config.yaml
intermediate_size: 576
hidden_act: "gelu"
bias: "all"
init_std_qkv: 0.0342
optimizer: "muon_variant"
learning_rate: 0.00533
lr_head: 0.00539
max_steps: 14240
MLP neurons of a small language model. Each row is named by its layer, matrix (down: output weights) and neuron, and shows model dimensions 48-175. Each number is 500 + 50 x the weight over its row's rms, rounded and kept within 0 to 999. Numbers have three digits each.
After each neuron's rows, "fires before" lists the tokens most often just after its 100 highest values on Wikipedia text that the model never trained on. A number after a token or word is its count.

L13.down420:461517403576525496476456516548575561531461502524468566458612431430447554435496550515416578516494446495459449491510508478560533469477507496533466476619492503512457530514555451494531536552453565484483517508541474516431436546494656535394428548551491528403518531559492495543517433567473546462435506530526492529477452498558425532496591453439495523589426514545540415461551447586491484523478
fires before: "s" 57, "es" 7, " (" 4

L2.down168:563506511411482534485441496509466531465522582501418478482613461514507421569526536545515551536500448564525510515429509511506535490519539457478639481483455459509507477443511499505584438493491576605490491389506437412538535511426459460421592472483507403563568538488508531508562522414510493550463531487489390523509516473493471409459538475530454535479581521336658461527535464466529532529491
fires before: " |" 23, "il" 12, " \"" 11, "in" 4, "s" 4

L12.down345:517494535498520559506422477289514461535474568515426404503501412504570522484594445478535455519479466596561535436463480584485531518524496533486502422504564522470431531483575507496539524522525522635432427540454497559507462514551430461509393496510479437496516517409452452618450475463468596564496566485504475483523555491500504489596462530497481475528555474584477545525532537458518511497454
fires before: "ation" 16, "ally" 9, "ated" 8, "al" 6, "t" 6, "le" 6

L13.down57:498573571485584514465528602510400487511473529460568496440557500485492493492493439499446516538536456523536460456491549593467512487528530489522484480528591469479389464517467555507474541551539503451547582533519487454560421449495542519509533464528532564488515537490485567561468504535530645372468471543493465481465505557502409366540440548466434499537370519474515442604483517561521547444506
fires before: "le" 29, "um" 10, "li" 6, "log" 6, "or" 5, "lo" 4

L2.down2:511551503493496524468496522556493474476386512512612443544448484507492508476511481403534382500447506517535519470503438497488535476530461468546497507516514391438505562438561467544490553608466503536507452482486513556477562464532426498568447510444522331369504479502403477567430410491480533456414557502518498480440543502593504496554438528484523519547538535357539484568449395571504492529469
fires before: "\n" 25, " |" 19, "ain" 5, "ial" 4, "es" 4

L5.down575:535468491497442405482507455509554569518558477531489549497466406571505496607526467433489502496479427438482523541595503386490565462490455483504564474489521505422513472636464501488507512472483499482460554568496498500497488486629505463427521472474621591459487596504519472459513442545462468534490443487542461471482567542523611585524502428485412537462505556418603480505410559572487470534441
fires before: "==" 24, "The" 13, "D" 5, "S" 5, "In" 5, "===" 5

L4.down469:476457562475482555540528544470558464587484504476570503475441517475457534575459431599529516549552434445470574511412584491487561527399576460465529467504430515473496531558453597462400480563518431509510509429521416562412438473500546501587562516503514486577517526478572480468478510491479485482447487530445489454437520591496589364460531457508635619452432521494528473423475477438429488463531
fires before: " |" 29, " in" 11, "ign" 9, "th" 8, "ment" 7, " at" 4

L11.down175:473510422489529426523584490521553410482463533480478423559515529432559486465561431501436491561511469499479517487530422529469500619497456503469454543589535440570352559519516513521494486633532474527657488451471520407436471525580479532575491475561487450529516499461446526496478507442544461441438571458471462459480465584612570577603460534497476535471495534546469518450473507542448436460512
fires before: "ation" 45, "t" 12, "ative" 10, "ations" 8, "ated" 4, "ct" 4

L2.down270:532579437429470481625466460571554499494473600417497448403477555380408472528447516511487442498478529417522549455570434542549513507524470454534566514498481492590488471559470537551555512523394566536437519493474498546479471467502480504538478500520498559564506513496528526506427550482541413464544522497443513513486472541480492446488457528476481349491565446597573470538613489464487521444507
fires before: "\n" 41, " the" 12, " 19" 6, " " 4

L12.down324:494451420477511576425494499549416437501565548512447451531525532494496518577470511497609440514478496500604475455555584485548427511557409553547498521538479598539423507543526513492530491571521555582520465607547477470502480499520552504531481517535509526458461516434486567433503582562570599516509454503517464515547480523564473545624462482453488577409440450424516529594459487464551468557504
fires before: "s" 63

L13.down243:489505464504587465526481441499445515549426548520496518554518580431520485548492601504451498531487436412526478482474453597509471500485469603490493549526471475543461477500588491436564459510510447602519537502544446545594414387511566468417479532520525504468554496444550490496413424447467549540536581458507495559501480496495464433412508530486458464526494545488522550463516541449529523575497
fires before: " |" 33, "s" 29, "L" 7, " Cup" 5, " medal" 4

L12.down185:500570534518532390556483508421516465493495441453445452507519527428486425582434479422550528624518472470426495494515457397539544497473609444522495505568493463553479517530452586431632395562542510511499465554563515475510557458525492554500433489418460491435512511489459557529521532533542467533488400487423452462502457608509501391462535484438478465577450454529507438488453466563516505451448
fires before: " \"" 18, "\n" 16, "|" 13, "---|---|---|---|" 4, "|---|---|" 4, " 1" 4

L8.down72:425532502493489486475500489465471507461515501516506502581558534500619470539500491589527409535528458524512429540610522440487450462457463421507616483506426599431600516572567578442572537484542506461537477481492445515441551358470427525496380509493491477505527451432561450525516469474535409518421516470447476489462600581539484503427492561573524601517469527430476542529521503512520537683498
fires before: " |" 21, ";" 9, "un" 9, " /" 7, "." 7, "and" 5

L10.down26:479562531549507624505493561473570447506549519484458494455528436415449480539513489519468509473440408495535531518539549511537478542467498559568463505472452534459494551426542453458517388443422595466447427449497492488526423512507562544467419602597474476491480583502523457475542455548479516544560506543534480569493522473607463520463457406517465584465496511455579491548475476503514456463372
fires before: "ed" 54, "s" 14

L10.down447:512584472490481519512539502516453501510576507471570543537498574535560573492456461474486481578617515488455505476487493509551541561454506517499438496471522510512462515561476426502440547474401471536432445496482550501457523472509554488459450547457575446549463530502457527554451573567546497609513495571487451495346436409542514506475415500517527420586552481547544450465436445438458447550439
fires before: "ing" 17, "ical" 12, "ar" 11, "d" 9, "ic" 5

L4.down248:486536469530522487500564522529429483519403427541478490380534420445459526480436546420500497413642575489453505479566520484419503456546519437459525554533419499493599549503500544469586478551521522454482550480489532558489513503617617474567462425496459484468449485543508493456528485529419504449499508442471412453552473509470541457541484572545483557567576478544542571483504503497413593465542
fires before: "d" 22, "el" 13, "ed" 11, " " 11, " to" 5

L10.down247:467527392464514608509585445433479473450511595495558409430525522613533518518612487429466484489450446497568443444500496594542530530513481497549484578442482530572473545557533492520494452530427499504378454488468540470501443527476469458506437507472472537513503477468575479579550488491456549437475538552593516440559437503531523573473478409506488447552518492602437559531524527526521527506544
fires before: "les" 12, "ally" 10, "le" 9, "ip" 8, "″" 8, "al" 7

L2.down255:445579527512346510465580472483484554517553630430441472568565473584540484412431563422455490529446449523526496506490529452466535457428480560483491481429581486502453507567396518563475530551481442504557524534509509463586451488535518506559466509484502542435483506544509523487432467473472421514510557436507531531443501497507530474545479516560462522545513468568499499459465535537482435492554
fires before: "|" 26, " |" 20, " first" 6, " vote" 6, " place" 5

L12.down193:483556496475437576447503527499477544446458448521489536566538511427511459424525534497497471501529573566558513517487503593578601547487483451533506510501470543587381466525583458498478559547417478568502449493443520468480463519558479438486501583435424535469414507533448435502506489511434497539527482448443486466515502496413547605470498539491619480557523449515408444512495500514465582596411
fires before: "A" 23, "S" 10, "D" 6, "M" 6, "I" 5

L8.down518:353505518519453554493547568461497468427460504484482464530536483505496487491476446533524509429477480457494467439450537462512516471475459549558474498539549451433519603504519511485427473488406437517479574517514480487464501511550603530460462499596419426529535387437476423508582480482547513505468550486491537550535395557529458410488451489522500616529513510471527487581581552434494489559487
fires before: "d" 27, "s" 11, " to" 9, "ver" 8, "t" 7, "ce" 6

L13.down275:438458464518455450526538499498478596501493554456529529445577490484487458418542450422451429495496454558531553494413567470490573477465464476521514471519426537517527514593401417476562491467569406550557485484506497586381486540514475473523503492468548443552513521509603548536528449447424434494458476444535444607404485476547482479458577525529541505425419540432394501525497503568555454511526
fires before: " |" 22, "." 17, "es" 11, "ce" 4, "ed" 4

L10.down158:508507520550667494529499468468430532488462436525574542493467517482531501430470532456471476513464534419540590586559447594479523575466491482524542391614517517497467503443461467544561500487468489459484448491517475487611604442524488489492553604423517503590475444470539517499594393439540525427498497403396559555500549535493480413503515581504553430479484545494464423549525489467500509481511
fires before: "\n" 38, "un" 9, "After" 8, "ed" 4, "er" 4

L5.down367:465488553489504511448547527537454511476502452545511536527604540559479439497475546477491519486491498481480511472544452374452501460482414541540464470497590450529434514521541543540468512563643545456557385467489523562509531400507485488570605511577572581463563480575505518451566413494489501564545486493565510457535493461462428533456575487473530539586546458488541579473510560544470540573449
fires before: "," 18, "." 14, " the" 10, " a" 6, " to" 4

L9.down12:483466463548493519454452495485424511535533456580494407540558520462373410573474461454474459542498483477523594468557562454530422452463478502518489466576446470531388491503457473536486509534556568470480514420565456479461532463546405517529512492559443460514494582500515473606552440539516487557537554418466603487482474534455522441633468418557464579472439508461548516480542422562491560399481
fires before: "s" 99

L2.down273:391489484489501551465546549484541549539431568433539459522426596490548533397515456480498538442542345500501562522439553517423516553519634517594415502504471540489453505483454522553538483572550532452479454487554442493431445491564521536437477494528539506480454472495465512424434461542484537515586503545559549445558514535467496410477504424522578513476439499632482491456517504476474587585484
fires before: "\n" 36, "d" 6, "22" 5, "x" 4

L9.down366:446534427518607496469532545543491416497531454445487525509525452426540528501474431444507514491480496514496462403504458576453576530458535514570566454437492528505473532511520529538374396454495535505515479473529532460568506469622519466497472521544506471478482552448547411500548451544647502526475560488441509520424480561454487466602451515552508537517494452551468526470486539570508549520421
fires before: "\n" 90, "-" 9

L2.down93:415532475537504538562580372461532439519483489527501522465407518539582557508541537498533485474530592405556467556626453454518471461438559518554503612526437447521451522545437438641451493440435480512509531506506462458501454503543444434464523454529419496472487524531396525525437439515507445491502435452516479582587513419614415495459504487542598518536525446528540529476429613430512498534436
fires before: "\n" 88, "-" 5

L5.down199:472514435563542461614573476558505413519429422506442538487475523550472528427484547518475564515487460469545425482466608544465514524530400522430561468525508519501554446521459397563517485536501524532497501476501440383509455512601484463389587456509464604587556493549489463495432611444534469578564498526436510535451497540501526572523468559489458526496462514496532526551537491501527488549544
fires before: "\n" 31, "The" 9, "-" 5, "A" 5, "In" 5

L11.down247:582472594512466520493491589507444477466461508456482480572504530435604498461520639500595468490358469565446387516468445558543534436484449481436539544475509476632483508500507549473484565471544451441537505536557446558522526442421546431557494488588482465558584518439471504474498534543481422447548528445444457567494521526536555518388494470463447633495553485525482525459431516471466549522617
fires before: "s" 26, "ed" 13, "ite" 7, "ver" 5, "th" 4

L5.down431:536428502493507404512603457517560615439493465397552554456511447543485540507515477454526457451443544536491487417488512528543457446555423503429532483514462452524531530557518488511528479473532492455441588546487463447451511531595585461610421513434592513459553454563477474493553567518613428514487378455594499394469542469476594529509510470403479440503417425544422540487535543480467581544418
fires before: "way" 21, "er" 12, "ed" 6, "ro" 6, "il" 5

L11.down205:521553439533570371485418548562580512442397546516557571473538538532484481472478449520544551475455557454430464465515450514547482509545472543619577505434510503545419546538477528537459440505542494540415469524462478469474511497583444492474576525533504431511616511473508364551468497538508530550545505508553445543478382451529517401519441500522467534489471471559550426452551438550533482493504
fires before: "s" 50, "ph" 9

L9.down62:505512478389556416509477478575603589482463494520467551395562454554444491488491520467466540497466491465534564441492466503493549515462459507531544484543452429476530525529532493453485518503483512447523449480502398481436561497555502461510465523546513513551485459537587556438524591472521460428445468495568462506524484528503436524557596615476445553488444570475546498451453585391546463541568
fires before: " " 23, "\n" 16, " film" 8, "," 6, "log" 5

L13.down357:427488382452489481478575442449495476471478514521516432513465518455508540561489462494503523476506552430511505501505494481381527542429438507425494557544584615477443530454562542424513602519541439411603518548500575511493532489452539482527505430490387524483546534526475536506594478400594447504510506425489429510457585540478526580527479530509487482426470554456419535483635509513538474489563
fires before: "d" 19, "R" 9, "D" 9, "t" 8, "ure" 6, "et" 6

L12.down430:477434489436467501385573459505479425529510512399576557407454453474559533513509478429601614479500559559550493548435494488458424507542491461535512507495524403504426456485561483424565568530568447469548476639505560462565487518563517528526502590514457396518520478494563454478522456515550542517514597501509481510473568476516521487484502603412515459493480453480539541488474468519375553444483
fires before: "t" 14, "k" 11, "ity" 9, "d" 7, "c" 5, "ci" 5

L8.down565:553425553511490438438466414509439566569430426498476597393458515515443428515417474493523529528525501491487491526476439500436575472408408455555469496482493458569508567564514494495504435484473484519480492516470447532428516468550464649468525465571571442611503554511455496438583483574451510430574499588478491517545554508540491653461461540448514495489475571470476593577499483508537462484533
fires before: ")" 28, " |" 19, "ic" 7, "," 6, "^{" 6, "s" 5

L5.down415:435486612492531461549413372527570562456550544471463502581509494572451435492503543505495412453446507514523504533476579438525523457535502447516455463520506435529601503470495538507500526522484441478444569496537485534478533552516481461641513532557490439523526496455463485533511426546511540509427424476554429558478512519523521496559428523441447410564482569517419504552598465405471529493525
fires before: " " 27, "\n" 27, "ic" 7, "y" 4

L2.down444:467530431504520421465496497439524427469535563460516397433475512525505515499566518498575452406514454542523563492483506463400548502461552568534541461462549493505507542577408463564515571494493600565550538479523469372477446499514466524572487344519470515525487509485491456482525449461430327443510532551568538507419405563452478494405522572585537541481518479531507475510416439538475564587554
fires before: "\n" 41, " " 10, " —" 10, " 0" 5, " 2" 4, " −" 4

L12.down301:530567616530542561532472583602468529545463520364527550559562542414515490452473454464469448546460594516456499491534463553528481522535561435448522426438474427499584435503447509498456424471657428474387473529507548468446477584523536600419469545521475482459515585459543451503487451519582498559450489485491470483492502545471559441433498474381370502498507564565479535461491513468602484466585
fires before: "s" 30, "t" 10, "r" 5, "th" 5, "se" 5

L9.down83:450489556577533647461425541550419514461467524511506488448486554490539555463520513446451566609541498467500474476481460491597481494500456517524413556588533452434480532517577512519516456471427451540524516586519529468525476481438459478446501560475544548523465475523457486488473458473483493562492387462527459424597514576493474422582469539535496460589466536432438461397490591380477554562508
fires before: " |" 22, " (" 9, "ical" 7, "{" 6, "ic" 6, "ers" 4

L11.down493:561483495521529488522433438480494491464562574441470435492557480442463523506525540485575502507416491598527446524593575537469487567571482515417489536530526527554457571473434486513489451452488455482547462452482541459554519466436489499468432393428444513435469457526493599504436525479519491575516510589496477552499463462454596555532490458521516495570483549570504572533445539468406504523497
fires before: "y" 12, "t" 11, "ition" 9, "le" 8, "st" 6, "it" 4

L10.down37:470546577543526471424511552480494479575477595548537502484522440427426477550513462435427490489513542512589520547425511451522460518513525525510522493475523469436478509473555535500533465440452491473480521454496438569503566461560494455476513506491481432536542566568516600478582440444515390375560485542503497521532552485517447535393539456531573443430521530600454478476558588433566405533578
fires before: "ed" 21, " that" 14, "es" 7, " to" 7, "s" 6, "e" 5

L11.down324:540510453422548494506462493456518496476344474460517443472513493532434511481493453544499473520496606484559553562506425478421516469486499585585486444480323481484499526484511471528529538489511445525550404535495562556552468479550510572462612517476423487437460453433527490621491586443445514501472414412470508554482517530498508499493490435456499541506518525522486476527577416539486458575474
fires before: "|" 54, " |" 9, "(" 5, "[" 4

L8.down47:518419538558517453454511566457507514512554545455544479555462419490527495608514488545474524453500470520506436443482583507475530554448544431498565505489468553459558563503452480492498543498470527426576411519548515491459435556617465399514519441473523525556495636429433460509491424515533488509521437537470523424463464469508483599532518525440423465616473536401504541454469536585388402444449
fires before: "s" 22, "se" 12, "a" 11, "ap" 6, "k" 4

L9.down192:509484470509451518507416578504382473545480426490508456484540495512502433446544471529459457536494489536483479430460406588467440602445486471496490576495466513605417493449549517520518520472499487563542578562416505533540470506516478437559515459463527434504563424585499508594490547419525570514422485468428548608458510502549483503574513505416456522581490534479550443530444535503536521490513
fires before: "y" 17, "ure" 10, "il" 9, "er" 7, "en" 5, "n" 5

L11.down573:512497559491530511574497501529516521445407494522440418520570449514585478483459524498547585472472470511494486616470575567501544549517435463595519492487642544506456476443510478521496549521555492483612552506609524542530554574390576454508444527451434470536468495454514594459473532559506457463545474500475468468505483483450490564531478468429419544539512401484539443457532535498509515512532
fires before: "le" 17, "t" 13, "les" 8, "e" 7, "il" 4, "el" 4

L2.down393:444447571542525373467574550493472539496616430491436485500522511499482461436373463516479540422553381547498587552503622529467413576468632493449525535485484489459588427453542460492484561508540488480477463417457567393427505559455522503486468517471534507505458481591467593581481534516500412483513396620494508532527466550485629586523519449431472441518492421457540426437530465499527461518546
fires before: "\n" 87, "-" 5

L8.down170:490498429492496451527548554517502596527503482494541543549505431465538472520452513417570501499440466425556460478495488525507560439414564525507481424567427514505537537483562438550476508521533630485533567498391557519478496457541506537550570508472508538515484463589571445510467490524411536495445502510545512501488468502516586405496552476454523545470544476474469577532478430471485445543547
fires before: "-" 15, "N" 9, "ed" 9, "ev" 6, "er" 6, "ation" 5

L4.down144:491405540555537554435468458431462468493501496544498585439435508473531547459548521504501570517499381443430549521462434501518531438412483515440451565508609463564506548501542484539515494383533529535407585443542510493493471436488442531526566502587504474477520447470497428420439488541515517554492557453457416580442570515534498602458465533454448449535472545546555419508551531445452540511500
fires before: "un" 30, "ction" 7, "ne" 6, "s" 6, "ive" 5, "y" 5

L2.down449:507504453502467560473500503498528513418504532492530458419426452446513497459479564392502583490454544568494544486540489501514502544501539559480550467524490427537459508582524424597488432455468581528573524456426451418462404458461568513547569537567431510458410514522517489568510530520501536554525485530401459452505470439566537450502441557427525490511530527527551413474544397403570529554427
fires before: "\n" 33, "The" 12, "B" 4, "R" 4, "S" 4

L12.down404:509521500526504428467541416510491548404492491469517535554439513444421505454476520541494449494536531557600554496464589487487477548513519455504519462491537519512462502485479505489479421457503482580493573521396485529497576442471511531456473502443564464379554497558586517461511561512532457657494443575511506508522434445542538523481537485527519524486552619481559365429394444520461546410529
fires before: "y" 12, "de" 11, "ity" 10, "ment" 9, "ies" 6, "ing" 5

L12.down493:479534460537483458503536494521438472575498511549591528552462450500548471489505496386326520474545493499545541495434497455403459524513520556494594485590424511424404525541501491475498499603528497508485579498529481499520489564509541511512506580517442485501447490466483515552540438482606441479506500541460585548422528508457561613573386487521524417430483506514505544486491520479516380433525
fires before: " |" 57, ";" 5, " 2023" 4

L10.down24:525426473532467422487411516528509461472472561544603544518547536508607460503509563444576504563454495619462559527503487476542406496527425546522513481522484494443488503460459394379555528583470518591349405554620550520509486486584488528473469557487518487476588533558466466590541530418430441471543523532527543613480521486470425525540550467458511496480582502403476506482603509480477422559479
fires before: "s" 54, "it" 6, "ton" 5

L9.down190:426504417509518566605512549528498544507615454461525539556489528515497458449503454537469425443573509501489481466499529473508509535425504485443618529521524543462543485440470494508472452533472519538452543420447461499569531564429417419432529496486540505525521467490540500587492599556537353516525437528399448440497529424571510364581454523508538490528483549492560482432500502448559520526482
fires before: " |" 22, "es" 9, "d" 8, "ia" 6, "ion" 6, "ville" 5

L2.down365:509559570525562431543470497536452535430496479449489498450509569443509499488392517537511439492513556512497483552494355552493416468482516331490526486477545504643521505478505457520564547533502493503563531379565400548464467510579469551534504499479493520516463600491423427424530534472465486646450483515508429568574537493550577554480498502477526470518608461452459507499572515520518452503469
fires before: "," 23, " the" 18, " he" 4, " Lu" 4, " she" 4

L8.down369:539442566459407456554446538540501457464529469564501460510471539508500494422466438487496565427593507455533474470487459447519500409455538576441567458577498496483392357534517545565516500581450492418440545515548452503455445484530564491566564609422444532491557460469524585564533568534515424591509427501452488517470491499447544532395491551497435457576471465584484493625523486477511551465472
fires before: "\n" 28, "ch" 18, "|" 11, "g" 6, "ign" 5

L11.down137:499422522535539493486472550454548510459499492492519543460470543463584499386559493629521545461484599506411454585518377469413540416528510554513562493491509533567490481358577428464594521462619453605536498494477585478513562483460433490523536510483514536516531546546447528503470406522542554571545476606475465497430593373430525437464560488520475537431484551439368521446502494442461538423498
fires before: "r" 16, "ence" 15, "y" 12, "ent" 7, "ing" 7, "er" 5

L2.down192:459497479482534506486420498444529531498560452598563441535525526438542533447532463481466601547557495573451423486419525528517575533498435472510537558519487575556461422551601513446459526486456511498485497493577561515466486556605418450521493460495509497508457535494482515516510494388502448549580495588516515473527493474558429500449519622529577543487524554467355530477506425500477449452543
fires before: "\n" 100

L11.down132:430490490559521543455528470642588577488560456535527399500476493534572546376496468508411429454489495538475588538540475513476482512457610433512457578517493531504457539470620436497488512473508535574496471554541543454509448471636406543497463405438464507463373522497485481529455523459459478420528493451594524483477525635568503487593516453522505519489501520482443522482568448548421484513514
fires before: "\n" 33, "|" 26, "-" 5, "s" 5, "se" 4

L12.down519:595548488574510439511501502488561500559465506488564494504523423461546538429548506543462436598570504522518506428474524441421559447469476474464440488468548536437468507617571452572498470514528551424375549485515514499486425531512443469605450469527528477481513517382528567524509416443485560451525533589506470517488542462400491482576565506523546467558606514381459580590527548451570497531469
fires before: "," 42, "t" 18, " |" 4, "le" 4

L10.down78:501531499525438468491505441491558461505455511408551371476526516535545593580544462542529488546559533501482505463464461390497488456488604527527470551536460532549575581547459467482513548536468549501547461511539497444482522505556459471510563518552411539572518498478575456615440518479527547449518486507474430354454508510545475631601419494599504461603491430521441494461527527483489515505498
fires before: " |" 41, "al" 8, " 4" 6, " 2" 5, "ver" 4

L2.down6:492532448531506419503525516449436523606508493410494433489509508556571564487484509512489322458456470539515530509529533619459484518440528527518469468479457499536448434516507522561464543457441537510555558492506566420503456460431504527471411476434443604473519489516515546501481513591414495495583482535470558537527507586487483447480559565551515566516559548489470605433555553446458410525508
fires before: "\n" 66, " He" 4

L2.down107:523493535443482453537513500452546482451590495520537448542473462459467517544498397574564534549479502470542449489541399515481584457578521420428585538481464560476401515631468537496460493537527453556508487556480451535489555452532510470475549499440549443596417441551493518509445607412531568530468546431436505474552556521477404543466502458539421441595571557589416474538416483476585512476533
fires before: "-" 54, "|" 19, "\n" 10, "Re" 4

L5.down48:478517481469420562468608479420437532589458532512484439499542494523553414473466390470498516352513534492517494493390542533465526483503592516469550513434587542443516534542495498430487527535564538507500472510552475482495527465473472506460490425581454435560414577565564531515416473527525479417454486551486535433510540535485392502514436540473506571509534611413516435504453397481472533541444
fires before: " the" 29, " this" 8, " " 8, " 19" 6, " his" 4, " a" 4

L9.down247:454532509459496513525524429505494515485563432440583457498446540453540512523449445359521481518559467470413614539466548509524541524495553469509531527451524514490460514507501447552553513592545433575443473465569483425424486457460415491505453484599554601504517511535450402488521483501468520535455491441586496539548511473522427521524476542443482452566461440493391563477469422489552526506490
fires before: " |" 46, "." 6, " b" 5, "50" 4, "′" 4

L13.down306:438461468563451474454524466556527548580468436632542542466530496516461471448468413526473425540520545441340571557498473462456463603479592535588502487421499466503480534488490469417593506556509545507581548474460429608423545559554450533570423466495511474456542516553452480492512495582509557502457464498545458467498541515562566481482446568537491441462533581448470598542486510489384453541451
fires before: " |" 63, "k" 8

L11.down254:475531503500516428499536506484418478518484506470597562453552484474491498567504562481524425491536585493526532517409500461543432538443517503521459555503514517489486622470514408465530500490498595563559453497426523463573401461457598399520526432447443528507553495454451600531528466476481443509523452480583473522407585518519496567505507478569490517471543645457494450486470431474413494550398
fires before: "," 71, " 19" 4

L5.down209:465520535512529502503494430500594541497370519516540440533493512534467488543597486536454475502455397563494464530470580481577378495376495493501535492502499467445516452501596436487612550501482580472551519455493382526479476440486531545462453548467444466480411517457494449525494500464608477488446587501506575571462521453548482452544430524496432582488506491471478577496535502436455432533494
fires before: "d" 12, "ent" 12, "ign" 10, "t" 6, "ion" 5, "ron" 5

L4.down118:548521474487452452431544573509503600576520443546527532528436514559540486588560529486509470428487464535501564579476490512465568494506522553439473515445505523452488494531556537448534509447446490514355425422476515462495472565564521450519434508429427489496420489429390435556537418532488493459461540546478437524527507457532488407560470574521556556486399545501500473457505516589526430455529
fires before: "\n" 37, "ch" 19, "th" 4

L2.down302:524533550491559489497483456475525569477541606514501467484377557484491527510515495579485465571510544425435377545470525465550483490420469485452443534485487375549575558474506559453455553512477435543540501493529451516478565479445545555476555521497488492444473552467563393438474469453509544470496425532489532544449530635589528392490584476419568412432531394494477490577465479388542572594519
fires before: " |" 22, ";" 15, "-" 12, " in" 8

L13.down395:565464515463541497582556501527475529524549494455541465490539501487566488515514423556457499453467529422536499539545521367503505454445590530599539423526450439487467456569418487443550561528448532470523497461496555449342534474617451416467517465463359560489461543491464460395499503514511484513403467443509604456630473559473673639460501557446502500521539477449571520542540545478477489477451
fires before: "-" 26, "\n" 19, "B" 4, "I" 4

L11.down225:516552424485502535641513530456493464497532545518510518401520546517452421544494489482523454554473396457398475443552405443452446433470486517483445600517500513454508570514505530449478427502518463448389511462463525408470603585476534531482557460548558555554543565556494557464484435542499531503486469486462539572510500478604437551548486565484491472466500447544473497526626456542444474530482
fires before: "le" 25, "h" 10, "les" 6, "qua" 5, "land" 4, " |" 4

L13.down96:509473504460523509494526425460524448462456467503557419521534427418647460571562495480538536465481489493423474493499570442479505511495469511408396399484407517523559565541473542507562511475506526433468489504520511491574513535523533415419550494524481574563499599498468445508467514465576463465522469481575564453514464421546489687484528497479484504518505483420535515540612441535607465469561
fires before: "ed" 71, "ing" 11, "s" 6

L13.down161:387387488468482433488489503504486453526515458525440529516405454514493533524427539426396468528490561456442491493546392450531469465502484522488486455472593461450525431548550600561521475496545511558464510475508460543531539498457448466583428598573478530486589465467487525492513591492553480459544539570518508536499503559503540615563542569555587553452443489515500542452499546564474505486510
fires before: "–0" 28, "–1" 21, "–" 19, "–2" 14

L13.down556:495527479523593503489529473464454483548479460451552479500423489530485507492549438530564521538459472575433462516521462321440474490446506559493404497459506558466498442590517519603546438545588525501492539460459531535470499482515521514482546503606570473506479457534545500485488558446519497522576455505522473559488503501488441640440455574480516564546428520355459470500468523441530563489461
fires before: "," 37, "s" 24

L12.down395:559467498509455550593392498515393533494488514510477483428472391476468508493554486509466514504498423501509489570514542524415510569370511476485520573538526485543451487563527504541526591534432524455473545462538514569527551497471479496462503474467475532528486516457487479605412504500498564619469499506573501524451432436464597592443498488461436507589532438499527486459477505496487341472470
fires before: "ation" 16, "al" 14, "ally" 11, "ations" 9, "ed" 5

L13.down551:481520404518451468470469493473563505549477468506517531523537534510515412516510477449521519469522562463489523493565606506534510525495519490547460597441551479551581473440551569415486507489570458582485471495561454479509533458487527421526503548538480519447393494485515443472449465504386482501415543466436542510506646397541445438416495533501454456554456523405618542460531448499433438514495
fires before: "en" 23, "n" 20, " |" 6, "te" 4, "tic" 4

L11.down538:442396464488480496449513497507491505566508506489473583559605477378560481358521468423368555446551533500548434415473520536564498480543557504606532557560536527523527448484471473523524500470417502478564526490496494503508417526543463497542486446513508543507483420488433404445540553491528517536461431486522603509511500498444482516517545412428414596585516551440539553547462501439535516518449
fires before: "y" 18, "er" 11, "ite" 8, "ing" 8, "way" 5, " " 5

L9.down211:529469512472446419466415463499463505509575431599418476527397508488536516542448568472477467514438577500535487516525521423583574518555440516477480511505523488454563517478474475477528522431546414535403544440489559474443488610561537463554494546460483455621554514450544444447467619499530446557495447500558483491533503557518521472608515491516539534501589488420563572529565441540546554523465
fires before: "s" 68, "," 4, "house" 4

L10.down459:495487492472521583569542490444513450585500483585541475545485424466556477408477446538480580585462474513497479533470488531434525459528425536473413505540503508546571517525516535606594444420551486577493506464468559475584533476518515563484456476544416571462553505501466398567593464450548541472433500521448480568565535483506476604506522489454443412588502485506533520498478493483506558509546
fires before: "d" 20, "n" 15, "b" 8, "-" 7, "rm" 6, "s" 5

L13.down506:559500513406594452532457445527529453509460494428530483568473583552455648500618433483557534562506503447401500512348580527528515541502572478487514504561515514532448509393554545548473552490517501470588494465498431386464379466515478524443569488475538519490485527535605552477477513463482482519501444509541490450570483431491514536437561515482493513425523505453530548513475510442501513594500
fires before: "y" 16, "il" 15, "ing" 12, "ul" 9